{"n_layer": 16, "activation": "swiglu", "norm_place": "pre", "init_std_down": 0.0535}
MLP neurons of a small language model. Each row is named by its layer, matrix (down: output weights) and neuron, and shows model dimensions 0-127. Each number is 500 + 40 x the weight over its row's rms, rounded and kept within 0 to 999. Numbers have three digits each. A neuron's up and down rows have the sign that makes its largest values positive.
A block is one neuron, or neurons of one layer that tend to fire together. After each block is what it responds to, as a language model described it from the Wikipedia text at the highest values.

L11.down248:492508476458521568546488572487529566488488506505518441523465521524432502498436464453498437489481442482485489474459474602484507551513419518475445584460577542507508515526465448554468497473563560466496552516487526523531469486482478443471537474451510517529461507561536535499514485442519549536504445492561480567505533487578611412538494574583508512526515501489545453494507468507519498485482
L11.down367:480464510484541432542460474513497401514499482535515513499524502492579533450530557427492503474522476509529540557483498585519555571511437449483482499419511465516470512519394483493499459551428521482533474449453510507566517564494491452382518438513528522520463520531512473537472554531534471517442461457492558475504489478537567546465480455489504465527520480551532518432521487502469503441400
L11.down386:481417602435532488554471509528505509518518556514519488512518501448513506502473519465511542543552494549527539456509466546502433555480448494384516582526501479458509558478522496454498503501525539491477475513477478478512530543526458398490541469479522523529508512479478466515504511478582457544498450506436548457526491540496483486558527521503519469564562536498486589475496484566499476548497
L11.down451:493452496438517485533459510478478487509518481462483551557493512570487509507408497510546528537507508532448509494515501517487493564501472473421484537534493569507478559498497520489540500518452561512549499469470579523525526463493496468481497529548485502491496533482502450517524474504539497501419401500428539548514464452493471503476448481577466506504477504467557476499502485445555534528474
Responds to: Closing == or === markers of wiki section headings such as ==Career statistics==, ==Honours==, also some word-start pieces like present, eager.

L11.down186:504499475529490521534397462519504495587459506546539535479401473485484465475439477491528513572474581430479505414501506500558507438515444530516499528452428463519513609449482562504438442504486398567450538448454510489490540505544499475524543508437452567472450526523530545436452512448548518472511460552558539470520469493495478461504503460510505519480489509530478502507513547561568444495455
L11.down471:504551487473509515458533508504470522487495529511536521468518497531452511461480509500574511533539457368418502484532490531554530486523464507458563559493502523440519495552517542500506488499526498537496485467535512541500532539515509514530495463580481470415546502475476550468470478471537423564504391469468506482491435489488471501475495524436494546539491407499442454518490445519510454567510
L11.down553:512544554486487530501513433489437505460428482550506481497415436538513534445518538503590555461534512535533505437576511519460496480468477503442526595493608475478480530494509512455502502479434442532479466479484471552530444488533512474519535581571499625410523498504476496523510464518493514537526454564518491530558452503484487443521520502495448531577513460469444536441457556437457466521472
L11.down644:465513579574586524471558489496585503495505525515502427556484451497480454522483544568487512497514413495527537499529478473517478500510460504499489508505465546496481497557582434496480443468472457452474532496498511531501496484446452462485525510465593505475515542495463475489482444526428458486458483531494414454495509503412538486551516480565465512494522442490529531484500474476485465452495
Responds to: Mainly the hyphen inside romanized Korean or Chinese given names in cast and sports tables (Seo-yeon, Sang-eun, Yi-Fu), and more weakly other name pieces, compound hyphens (al-Zenki, last-ditch) and a "$" before sums.

L10.down268:556498517522426482523440530548490582478502497470494508480502610524485439470533488488469477523509458489455512503484488510573520487553426497513505508441489482549481509480444481476548501426493487567500492508563552505491531576466546500473482522499443479471595567474509505437502565441495524442515515493483555503476504519443554500516518447472540449480520528514483449473511475496466518515444
L10.down424:541474474553529516436504486527440436418506470510423442582512557500502514573557572528513548458511550532430551528558570526474483472524460443531504485477413538474506481489494507498539482458546545489559495497535523490497466553503471472453462565511504422510515487440521478453483525478419515503481478443499491506404524515458497489466487518444588556442465488508502564492483477509470522450509
Responds to: Apostrophes after a name or noun, mostly possessive 's as in Gargano's, Women's, Madonna's, plus O'Farrell-style surnames; rarely other tokens.

L10.down459:491467605455520551450511491519498484508459518537487451458509501469521461464506563555457430468469582488473532529474519547475485431514503442577532558509464512501445545510469553462545445495479529500585538347485473461462513545442500528506477548531513505463426485543484480460458506574431552539545540542470500462524406504482545534530500508459528568574479474498550446479453453451525535474484
L10.down535:510539533469444465538515590525444416478476525449479481555456570570463490484576492521460418464442492514437530520425526453563457479576463556550550554526445520538459505530551445516428473459537536445502493465458451501544454518556456504557502461564547493497533475443526496444447495581521492415510502468522511514502579533489479464477475466475545540466443549482516506505529485495540473493444
Responds to: Function words such as and, a, with inside descriptions of appearance, just before a color, material or object word: gray and black, with a beak, gold and maroon.

L11.down61:514448474539556439483412517479543572461494451459475503552523469488539534490444482547518459525481493522519529463506430480461518545493552555463475460501555509546554488482519474473505475505527551553518462550503466524488484518548503495509446466455461508539491490579533494492444441480528514502477542484540448519540468439463466520515562480416519459512476560526462505586458414476450491533485
L11.down400:577406573436539493533506492499423394531496445487556491430472527524502505491489410633548463477555457482479538476522538524492512530513481543524490449492431524502493481520436491525515505429485510527476492526438494512538521458513516507497497503502484499498481539527462513503562505479443525522504453524535536522476438547526556461407540470427496538469524475449495488511486438513481471493541
L11.down423:451450486465499504524512545594549552497531536553543455554474438434464440434449541504498526504508493501462460575528507418500483501507563449495412525515553526441409453501520468456493472480487460557503576577547485487568493442486494475512498481496560540560534509483550498522504522524536499415526509429523541495464487512474480481468417514484516536419515479509500495471566484514557510421555
L11.down500:512451399523471458491459548501509510487543483466471536498467480532460509534501578489540515531491563485523529556463466488505456570491509545439471509504565515461530601490501470498483472516533461518490503514512461503576493565511483464558480473500507472487506352492499500476531515524455538539478402490582502543509438483420507461514481461562528406447481477570528577553491419472547521518505
Responds to: Mostly the apostrophe in possessive 's after nouns and names (city's, Colombia's, Christie's); weaker on name starts like Mc, Ch, and n-initial words.

L5.down73:514498494466437466532487477544509503460533518585524515488539531455522477483517552510517506552521497473541502510569554479500461494556467527504459526481505537503433432519489484568539426447471550543569510518541473488472519534427422517567529474579569464530496521543450526484564513523464618525500486517466540477506458463532486495508547501541474569502481546556512515539512442496464451494573
L5.down128:554467488486548570546548498530389539466531534546408509530517527536449528451487448507444521558529569557514434480512521520459536503509587507521440457491546468516477467440520464530482508462464454515449481527529491489577478501479487493546537526522535471433561490443516496480455497542468461495476448490471403498534472439510503545518502389496444536504522469566454484488550471516501499537564
L5.down165:508559511554498523529477531478474506451486500521434483462529586497506483507480525570511478519579486423550565418531505509481404474592473550561454461485482482480441444490558428567514452532481523460533482502485467520446521548536436480511486549510516456518555526488490451411474477554517486446478436494530532484519490455463521507533543388537450513492531489510474544517520462504475495495528
L5.down187:530512544477462477457521550451580462464500467492417514471465550505501471509566499537522511464427468499459507459477472544468529511463460501589422461557510459470527389494513488512495525491481545481476536541526488438499553545509541505531547492566520509510462488473531469550500510467492558540551482483473536532496514477471506526424410431493578588523562493504491443525460486424536500540470
L5.down377:507560524459496497536446563565483492520479512508503518430463518464422539457478459496454493515456381511506482529522497494440563498501514597484483514538505523509485497523499484502530411511490490472477496487549567508519555579468460480444515576551510496513507534519478449492490463508482521470527489536425464537443528434482495441538493553509506514538444461520572470457455449514553519582506
L5.down592:434491544549542498542505477496505454498485454471483497484432542516439531537455545507484509505474525482425522468473481498502430505539487525435407454567485531441511454483494400470488456513466476509419477498584512530463509488444447499435488561575521501544592547513531467452500562506483575494535581555388481548460524493514496447512441528493479480490477501464541432497462521447547471451495
L5.down654:499535499503520449469589474531502481492510551553468534487524560461480427553475514450455484540496468471508507497393431437479475471509401506482539535536450538504506508500478541479436500522491514483572503425539539532488499508477408507547506458486504495496495495531523512522480543438563528495469536536476606548472487472445558431475458522523474470576523502478502495539516463483484550472524
L5.down690:454453501438428543471468480467522509524412486486519570457477503520527534463462581459498491518531545588472491510518430467438461508519516446528471528486563522493460465436510516496502378501494574459502501512440539504524444538472438543537518473517501481516465518505444452463470542525488514529535472509561488535521625468540413440484533505472547481487448500483542471471516494525536488465499
Responds to: Final piece of degree or manner adverbs placed just before what they modify, like al-most, n-early, clear-ly, only; also hyphens in compounds.

L10.down481:541569527472492538555531476545519422481546547525495478519523504562531473510504528520476512451423544529514445518615446468541489546529517502492490492547467526513488433439501504466506486518498493533495534509525537476562458524500477487425460493513564498472478479443473541520510441508545550446508458461500495521418457448493452495433447409592481473534511447516553444533482569499569486518464
L10.down517:565502481465478453463486498516472475519530514510540480498497557513532485444498524428466455543543490523495541495604534514552577518547398504451473470486511562504521467529525528529452399484474526446515550445538492457519546497508517493476537478480572415473484469540472492547521520386549554494469481532512501554474570511551492493536482492530543507562500457468498497461480540451490450548539
Responds to: Words or word-final pieces right before a number that approximate or bound a count, such as more than, nearly, at least, over, about. Weaker hits include stray word pieces (afterwards, troopers) and table-cell numbers.

L5.down135:472499448404468578509489467477537489508528446433483483475425471477470454527526445435507435600507545502504452497552517490521541569448432518546499502535502471457470426496493478470483520501469514493498439465490472490455510495538534531459467441524490587523537469523565498491499505534469526482490476477503508579508475472561474540461545531482519511493460525509473456551507522441506412455561
L5.down321:485470510450511484524510466584540562449455504595439543512453541585536436472552549502513562531431467404454487496501510543521547532506628557464472512439511517496480477434533483521499491522470469543436488523521478517558505480464389451526399460447462536506475436559544501486587490530495577528472534471430439489422535525498557461543443493447508481437488415495559528470524512557500472519551
L5.down337:484548449523457532494483511460458466522464454513531467526500483522481539503475464588493537485459494534391497518428604518490510443505532513456561522498499534514514474569516511448504467504489508469489540522481527475414455506598545512430538424425482569435471481473515463455562504457536426565491501526544498517436523466551557477469541571564498467440463494551556491509519509537515530488561
L5.down390:458519502489543532496563522532515482423436448552484541483446460468477500518490529476469524478484526573514483561525467431496508518390445487529484527580555438502511452500480541581516490523513544473458526400534588501501534453541550466490595435473542479480581560492483533462412491519518533526522437501486432522428488526459495492465515428552529533498482457477464417499499458472537525484488
L5.down505:450457500452491452501501502490475474578410564579514503431522487473544553473454473511554466517478501537411489503450483427524525454571501477433505474587555527487492506514386500480465520503500471445500564535469497485532508527478521497519499546486506480509520487460496505511467568533502498446536534589491480483519549505509528484461501526487515545545518453525510608479467444477507489543394
L5.down560:472450517512468498506492433406512506506403465496509513456507539482487456520595506494487521532536505503497491532457507529474509450536512534513497454455535556463486535502494565491445509510495498494577484497539480566433406485519484519515446480494562519513526461493517547512563474492555533531482478478520441508518541500494477499456557431469476468500428561510474491468540573474491488484516
L5.down671:576531496490505512490427581527512527460522469524484460540510474514482547472462485506429448504593586489462473500479588472499498486485541505573532462554510477547572430472527493558528500494510558467490528593520446499482501497482512451559484523455440454544368533473502514462436474478490554483504477470553451472516602505472528468485449488478541515511516559526536447474525479506526538441479
L5.down701:573521461543524453428497469560517526518507489503454477480543493487480525521491551430535540504477536472505448467454450521532507469457600481493583493562508566446486486469493484455521441507484485498488511531463479498536491499546551494589523507552485547458476498485563456493541473543501534550502538502444499432519476489475481503411467563564483509439567491522492565533405520519536537470464
Responds to: First header cells of wiki-style tables right after the opening pipe, such as Party in election results, Year, Genus, No.; also infobox labels like Total, Producer.

L5.down133:587480497470493466526478504513533533492475556506481541526482546547481488504433541486500515491560435440463433511489564505509486417464499538455496555504503496545437430511524517592444461499493460478516480475550430499511468493568497466466479504500432489478595512531582417496450451480489524438491438508439480507502513528469470484501519541482514496484454504522442499509530503483562435556566
L5.down145:461566481474557487508511490420452483454564499454480505485514510507438440564463488465536516496532528514506484516470502551484474492551517451502490419470453476424452571513456511564506589458538474493423463520481400553490463423575453453492444470471437583534512525535588540467415428471548475440494478512425431476462511514546500569499518453401493494543572506556511493508482498477529512519509
L5.down173:538494523533502482430555541482527547520486529476531566481461519444503465478502507539512548477567496551472555510511509575495484489489520522422442517550500536487504517525520539526473433484530473483534478458455463499543490494483539500481478459494569526499468555481507525496454457576528421493522538437469453473466524541499509523480465479417416512492448500488399413497452472507528538480525
L5.down245:477496561516451490495423487417490478475442496445490510521485518523555490507514517512532440535469533467473568509520449496472443387465474521488485472486484540399486485440450529511501496517458474512491574507421496452484508517525546459483499521518451454416535525575530469510525529538480470463437460487429505518516487513551459524506512561475555490491488513471547467550454563524500458492467
L5.down344:464426588455501443520491536529492488568407531458495553484480504442471476528490563479510558468436575496509531496503576466546511501475426429574445509536542474494495504479489415560459500419543579434509552493486502557491486510473521511461491498562417459424534512444514552542469518500472548478498538504522526509527486468500495501512440456519523449471469549461507533505516569492508531495483
L5.down380:485467493454497428498528573511512488503462525546515500483523452504466466555530506532495484438556500515501473498514495467485588541497445469511456544505503606562547555497438579491449526489477503544469523455545450493548547571560507454471435512411480500510496588441496467495460491462559556443490591470477559523488537458476476485424491494493494479488462443521487502478491532479495547495501
L5.down578:499489497451439420538496568557466487483475490505459446528583475474447489453510511494448518494458502444456516513440561465506571500543450471480556479457544481476468503556504504543472510447542475498509514508506505478451476474506437511446445488489461428585546555499541512501415498517585588506504461504515420514451494493507471505469427515535478561540544539492512480516519523477464468436471
L5.down640:579448496500479534478511510480496488498445502435519525525441483454479448574556466469553507578460520500408455566546465471482580531505546403477479487531454476555498482482546478494517557511428481541497436483573571491514441547591534459485487549439474466545510479429515539476476485533534404496511498481484464479462465513511466470434437434477471533471495561436476545432509530417465483493498
Responds to: Prepositions like at, from, by before a school or organization name, mostly after degree or teaching phrases (studied music at, degree from, built by).

L5.down172:512491477538524505462503508541425488498576462530503498511519438512489527519472578479401457552462466538470517470499461516505533470473464476631439460469505450477553500511437410507509499560523491502554506483502504607478447492559483447520508499429578476545475471488501455534483503554476415501453474463495533581538568502532535523456501456451531507402537525518511464507478492543490492493453
L5.down241:398477548492480498453444536530527464507474549500544449554445520523450493488464530545471557503567463461501436472535472515508505501470507480555518497484520483500450431478437521525490562547379479526512535572570506485515452421479475455489496489462521497512500547526556470485510439456517462467563542519450504497519492512435460523520534392516425455577549463479461497559501550471537468481495
L5.down415:503508540518526414484393502495509467573431515488548494489503422476581487502533508524530516501537483475490459433505482477513442470531516538540532513475518499490461452466462525512469447501461532584532447493466535520523495491504466484498504486435539590480499560476528445453535459605516505506478506470486473472510559443492464490513442551511448511503574496498481449472494491510478501474520
L5.down465:530436475518583547521522509551499520477494521576502462428446540518474477576544498480509535515513529494441539489449498560511520443533509498429490490531494537495484440464529446528454505462456448482539480432500556522507497539514512475490414470560516476463556491415481493490546443528515555475565518521521539506493480541495499500568540509543462533414527477538490536466527469474470546433496
L5.down514:418524459578477471544528473465465520507472507498449472495523534510482580526487575489481512491478440536423510538501490491549564575516415456506590552549528533519507516499493531575494483458422432476451564508446498488483490463470619520497498420478538509504515504487505410560521444509547484496525553540473537463453625491478568537559499570491479535479487436498492441529498543504385494533485
L5.down541:540524564496505480469609471566525462423454511552536514477532539523411547489474461553485505481442468489443493522492479463429579479552518441507481469401537490477390548534529551528498507514473538495536501474525458439481516527513520466494502547417509528473550545477526539533442515501520449500441446468489481476503554449534494501469478577561516447506443441511469516477495582485498570560568
L5.down543:502480522494502473500443481493554467572417506494468449581486501490494459528542457530433511510509451443480538462541529495534451521459525527502439446528443534488478490525512537436574528504514458515419516456519483476487463524525480405455406515510499499499511503466578482394459499440524530453484569555540507414570507513471512512525523478521469492514503541457473474501512482433470505488449
L5.down647:479507477485573478547528513535519517523504501520509582477479536511491501522556470524550516443502556485505472494534472457454459481435484503481539530586579557499533479449503504513536463510463474530494484528550506527502530481481517481478533492460508538472561495534437475556525513381538551438533575494565543520446613510481474527491508531415461471478519520478439494474514504483467516460507
Responds to: The apostrophe attached right after a noun or name, mostly the possessive 's, as in airport's, Louise's, Israel's, and It's; weaker on hyphens and mid-word pieces.

L5.down38:439505486563548513467490435553512431492414445476507529533489463451512470518506512483454453524505513484549463473555483457535465506451509505529532527502527484534415548477549436579504443506509456523523455502579487497552517578510501565553472546456465541485517537506507569434532527486480479511481403501540428485537526498459507451498505460526530549489589435507545540470506490481522481532570
L5.down120:484483529522515487538518488516535476482517473448460530531496478477518478497552511482543420522490475536431484471507489465502514476424466518511510489475564494417485517558490548467457504550461483442483537473534463542578499462428514551484476486396507496492533528496483511525465516476442488499519505526554517494454508539531489494459475501481466533479411499542475490456509469517553512453469
L5.down125:471490531463473590456459522542439503542505576481497511500516474424553470520465470476511484531497507564485547532438508544489556495555447487558470532481472458482462457461440442560528479528425449518541501474506436540511537509407519507500517488471490466458476542488543460550466514465480538562531507527540548555545468510524495602496431443450528470487521517501434500439447558521564458505490
L5.down142:472480497483500490551494514509522483522521511525483514523450575558468471535547549494510522596544551451496501516509474456512522527485422539518497493491521517575500498488545426526574487518473476504537503490530442497520575546527460488500498519566465498461541478488502587484512504458489425537472470490517513449535473556467477545486410501468455507501581502482414501444514438550521485593473
L5.down181:450505615434577476536524499508479506455423474492515483455529546538513499501475606506449525507502517512530544506502518476503538428480425574495499482481461496489535542511565465506470443557492437502537482505534522471462423525424497500390531491479540555557479495511519550525541468590512487471510482491462491463492526494508442516479494427484464452486448476448487625569425604534536440492449
L5.down290:463535518600469539417476495501461474472585451566462447528492424477504502521499502483490482546537485485473568459522473402490512549500454495513446487462570452522533492566526489434529477485495500544459507578491449559500517526480444498565548491592584497558414502511432559450513599456513487531483485461530485505459602593478510536476483536459511489475525490525521524461510514473548488500489
L5.down546:501574482525568477455516463515482503492497554429526502497521531465459420505541504487468668528466538521423521572511512405498504509560417524449533520481525441531435492519410544564533440484547528532550516518542436493447409499517434525512522493450515475480546530462487447450457449505515488543513485496460393527504478428497446516558452453446465457487483517493548500518455534500512495472508
L5.down574:446430544536544521560539531437454519434497516454501523500503493441511518518502483500505417474531521478528497516485495343475428445536517545488579514507461557471508505552483490445530477492426434482538552434514514625563512416483507518466473444485457417501457478547598567473527512396459477443419495548476521494545492524470522532456450528520497497493479481486521567471485485533497537524467
Responds to: Tokens inside a word or compound that predict more to follow, chiefly the hyphen in Arabic "al-" names (al-Nusra, al-Tawhid) and hyphenated compounds (Ems-Vechte, West-Eastern), plus mid-word pieces like "es" in Lesbos.

L10.down33:536516522488539480477498469471516574496467492454578573436488528495448526532471508486432496526415524448466503481461493519533550479505597512520506475511479500514499527540502465496489463590547427473490516517485424462454461525473460462506508541536492473487477452502456506441483421483469515514482430501496514492514548464499505533495459498498495525479534460510483498473533596512526450543473
L10.down359:451523488491527491493501452517452457462505564505425504507516555484461563452547552489504476498473502506462550531486423463469470494539500535466516550517477483433523443497545446545466468562536484437489470471510469579434499452532516511535551448546475535517492407474536573524555518550491487445631530451478424550510458484537504419461507489475398487512508548473556519536455490560542524507475
Responds to: Hyphens joining syllables of romanized Korean or Chinese given names (Goo Hae-ryung, Cho Nam-chul), and more weakly hyphens in compounds like Dallas-Fort.

L11.down257:511432489482503596461520497507496471494592502608535465444497528490477469496507558488506588473487519493543548560566511514518400489530521473499511527481496500487505459455454482491471505438537578479484526478494522488510467546550458515490526482519584513464498520486490506478486503482469532532480486490472547465503428499447526508449537465458455420498497497484516497506457536521452511499539
L11.down271:506524506524477482487485520526502482466478491453430497536435528467500431419400505559456568566520414554589494517507511446555563551550551526465534497497506517508479468525468458518494548475496483560530506587519497500481552516494467480464491570563498505501439501498507537575446550558522503487581499485554572436471558460474486531527425485560512468503488488475449510461458521526481493482428
L11.down595:499459463534480571529498443492539409441479511528540507531550477476488516477501522478495545509500514523471593559452515509504468473577460486497518399444495554527495438495425509395493454535512511428531476501494495453457501502493471550518527479519467536474455491484517534490520537534545474499486471473469486559446520516481556520453482436545466476494388540515473494411480495398475523539633
L11.down600:448487579469495485564503556479578474544511493508548540432519466531540538488494546471528532438492466510515460481557494502485555573575455492498457560495481473508499488566517485461548520435591494537437456508429523517444515496488498447600525478522512602509548486490500491476472594483439460480497524470520431457514447471529536439531548529460550506483500432407547570529484533493521517509470
Responds to: Final pieces of multi-token words, mostly plural suffixes like -s, -es, -ers, -ies, ending a noun before and, in, of, e.g. warts, windows, lovers.

L5.down50:510452519446541548496522474485541470486481461511517511588512426480549454528492515511549482464454574507525506524530547526493410474474488518446503479510516542442508492443425537510489550552526543512466515492457507515519505508521541514501441573547568534485512514538496472558521537494550450478444432495568508540565469549562487573431458470483494521543544520543446489521448513464494489564538
L5.down78:579518498489530457463558574548402459491482446482480531509503507473549531478446484510557510430460578552569519476473444513505527479490519479506538546504448482635493539494556496515547442505518484571470519492491444471530492522533464491521517462440518461563484547484524508483539490487534499480503471413530463520570451578463463503566543467499454470458499484558460620509495466472386500522514
L5.down111:520449466511429484521454476482441569481492481507443453418495546429466521459590508552513438513428542435488502520513434478500508540505568519504464515474512437470509508502522507542520498505445515492513465486461576490493486529484501514464477471465542491485571469515504506519572426509538553508535450437610630508489493567472540498507576516498501526463468491504479522490531462488487503423522
L5.down193:530528504502522498456543535451541486506511565406490465526530517535487555519523546484524549508503553462538456473476512437554468548458504546525468488447518501501482524585444473453455520576545506458490492490487472476465478501486510523443533553546444500508543469522490527549484499538446490464557436467554494554545522413494531497566519449444528481564487463474459436599511470475416507482509
L5.down253:498457497526509522506530528505511615493509489492486482533476544490498523491550481444547533487556484545539507508501533459510400578512464497525479509539551485561541401476586511504514494517488403570525470528488531505501528525389395514562518530511563521472426534530438548551496463475479515516466583502501541572466506521464475631484525555495490547423508533492516554540522505490515504505567
L5.down461:525484464496529454490519501563540515496519495419455491504539541510390551482508512496532586553532521492504502490555539491527524509476490531489480476466544568511463541527454472479559463489561453469496520516503555462400478452548540433440539521518553444468571424549535529444469493496413514461496462480566455529491458499488483439488495463434554546479516501535495513550486511566538420502486
L5.down577:587491475492454520510488543524496506476487519473557497474475495531511426579458565530481504565497525512444516420501540470460458565506476467491521493427510519519459510452468528547503486538505495437504512567551384484511561508450483536548528479476544472491450556519545450541451556515522495535585484454478528474484547449503483457461482433454526526485539439578496533453456529509503538514501
L5.down599:531450435568503502463495501470519556477505508443480530495466563583490490467568529466486545462508544439503486505527547543491443556486531503535478529493522489477519550555518484560535468530606480486522436514507548471489467467516510462498468532527511539534526481490503532482509505509473512473594522459479462533480501566416437555480492367436519431494466511556456573489418481451466493435526
Responds to: Final piece of a role or title word right before a person's name, e.g. politician, Prime Minister, outfielder; also colons and section-ending periods.

L11.down10:570514481619500494541478515545538456514481521427587510498485478520450496450516454498498433501507517490510524482540495535510472600537423391584478452465490523513445528520529517546485505485516460508499549536513585489441516517517453460423519529545533522576508500448511579393509463534507461462514502520488501531492545571516534552398489461449526504483459508499452469402502515517535488529461
L11.down383:520461457534505570458448549419423526584548489476548495519493554478570518498507574541484540576496465462488539481553587489464487489446457500558503465451501511475565432505488521463521449439468507499605528521474512437482470432502510473506481527534462511595422509545481492467552610545533554515473490524538539521472527463517476467497546508473467465520533473470504562453513502524576555559522
L11.down427:569558520559514520480447505520508483467439565467488431517465556593497456484536548436467520588527497451507456539498588565442513471484438488475506546504554478485458479447516538515499483503469474500486488538442502555480526509506451440412477526509465446539439437551478484502539462545475519508473511434519459441530469493494546550459525526475496553479438480503538493469506469480570533493578
L11.down567:492516479454382523575554510484472541501459510522530511535377502417482531459531522448549450521570460501520502504462525478564505546477472477438470482461515524500521579512461507444456472496512453450505493472528586484497498461471550482470549517530477439521543511507441531539430504469503482498598570464518469508461516469470510551459455521491443492508496481490499488532550509542558563467534
Responds to: Opening pieces of multi-token words, strongest for the surname prefixes Mc, Mac and O' after a first name (McDowell, McKee, O'Meara), also mid-word fragments like sat|ell|ite, H|af|ford.

L5.down55:544504445495506423455524441496468463493568518486497550497506491533507432520556521460471537532425510510507475482505556423500511461535485481502497543543494529537577469478537499478453515443474564473444478537448514416441540531533441511507454510530549486495565568484493501463501503421463480514467517570457485525450468522449574456502537488468507537540432526459541542505465406496507502535500
L5.down105:560492508439491595456428545442522457496488565507420488423459577461462506515475527524504564528547543477432487517451499499499439502489486526492441483506514485461517492489528472482473517431430461495555450455489542520458510548630562518530455479546485516497458500537446547481537493480496452561521522489498496530441550477491485462506534530560528447500454420435489575526526540436561504504498
L5.down147:531587521446446584541504524485453469422557537502501428432446540463452429516515584516484492443490511559556553546505480510541495520431533546445495473509566459500462464560488539486527570487441459474510510480488478535507439473467422606480474564491436473493476517542470529445567460473516516495426499512512472472538550414467574519588545513531519459475452517558505473565530478433506454513498
L5.down214:487549448454523440549518528584467412485451458444496457546549548474479455463548543560513463500458444439514489483491425463480535537482468524579537577538555558484511495535532488540542522527514541523524460549441552424460559455507530560494427487477512506582474483514437457464531494506507570503462518507462507470499524386446499463427487474476539493522458454395502519537516461455546540481555
L5.down365:485530458457524492562499596476424455564574518501512488485509510483531542501516516554564576500502515478522481452503516513504536398569428520506508548538458498530526437488564468504479419460466492513505469503556517463457546587452567425470462564536385526530490483537463442512498448449429506498534546516515513503469439505512520466534484525449472552461488476473476536495522564506570436484531
L5.down480:535535496553547487494486446519554429560464506534518440498514526557470514511505549501594492581443447499505521493491487453495538497466463479486482492458628455479495494545504532483430438511472519472453517472576537494519446498477463478511542479414534456470504429501518535502510463388451564533612530550398508422446501527554491470538474491493447503529476495561462536575527495492417547478497
L5.down553:557562466487472498510448536462528570458453452476557537474542485508482468491409467551520494485555499564480527446490504493523552483526495482496506488504524547440471453513432574481577453488489511578452525467469460483501485531514500514539548553478503547523542548411568468553544471529488503511500463426516452477536506436463526547436432541515460500527489454537526550462486491547577481544465
L5.down620:507479487536522446498479476519549552498503514520528486457451520569482497551451579425508498501541406596512513487458458458468481510518498442582506578485503549459429450503485563515509452485501509562498476450470486498491512582485501520553584483534538568483518489498480484460544472501452463521479534492493464475508591462495581506561504527413543516473471473512501573395486543505517529421553
Responds to: Mostly the preposition "with" (sometimes "by") opening a descriptive add-on after a comma or noun, as in "with worn carvings", "powered by a"; weaker hits on mid-word pieces like "ation".

L11.down321:552438467517562513532571506515531420385589465605469461447502469458477534465508514486514526430500501527527477538452442490567496472457594503468522533443468555499540495521527543474471540480523478472499505484599492510514487469541469489529520504518468511538530517533497478535511422515514511526488446505443459523468407448496493444512548421487522465447507494514573530482462540420556473474500
L11.down410:490483390433486476475479505493486482534450550496547547523470603486468577475499517534388476505453453533557488488482598541515461520522444511527495464472429464511519481542490513448518440478568460539537447504507471468526535486593459566532479477544511476436476510425418537553504440511483490488475505457445549517521462518504557456514534518497462505495493531504480480590504518535505565477489
L11.down523:548502571482530546475490516472521522497515540437469428493463508561394540496480475494439406495459500549539550475492535499496482471546485533486542551615545546453455535497500473496424453505509441506517485439526552454510469545518530454505468496529534437406443580477457485492507527538450538524470487544438596533512536544467509484515552503497544514506396558418491480429571486410499504498534
L11.down639:461513539527475540423482516482566495404430551498447483499543511491551479543476534549466583467460455437506524518466355479505512480551528485490495546466462527470547506453449513525481506507581523506510480462471452515464532487485443450442460526502504495512572561531495553485450506524486513466485509556521528467486449552481537544499511486415512522513495419508514569450539482510504493487470
Responds to: Connectives (and, with, commas, or, of) inside descriptive lists of physical attributes, materials or components, such as gray and black, covered with.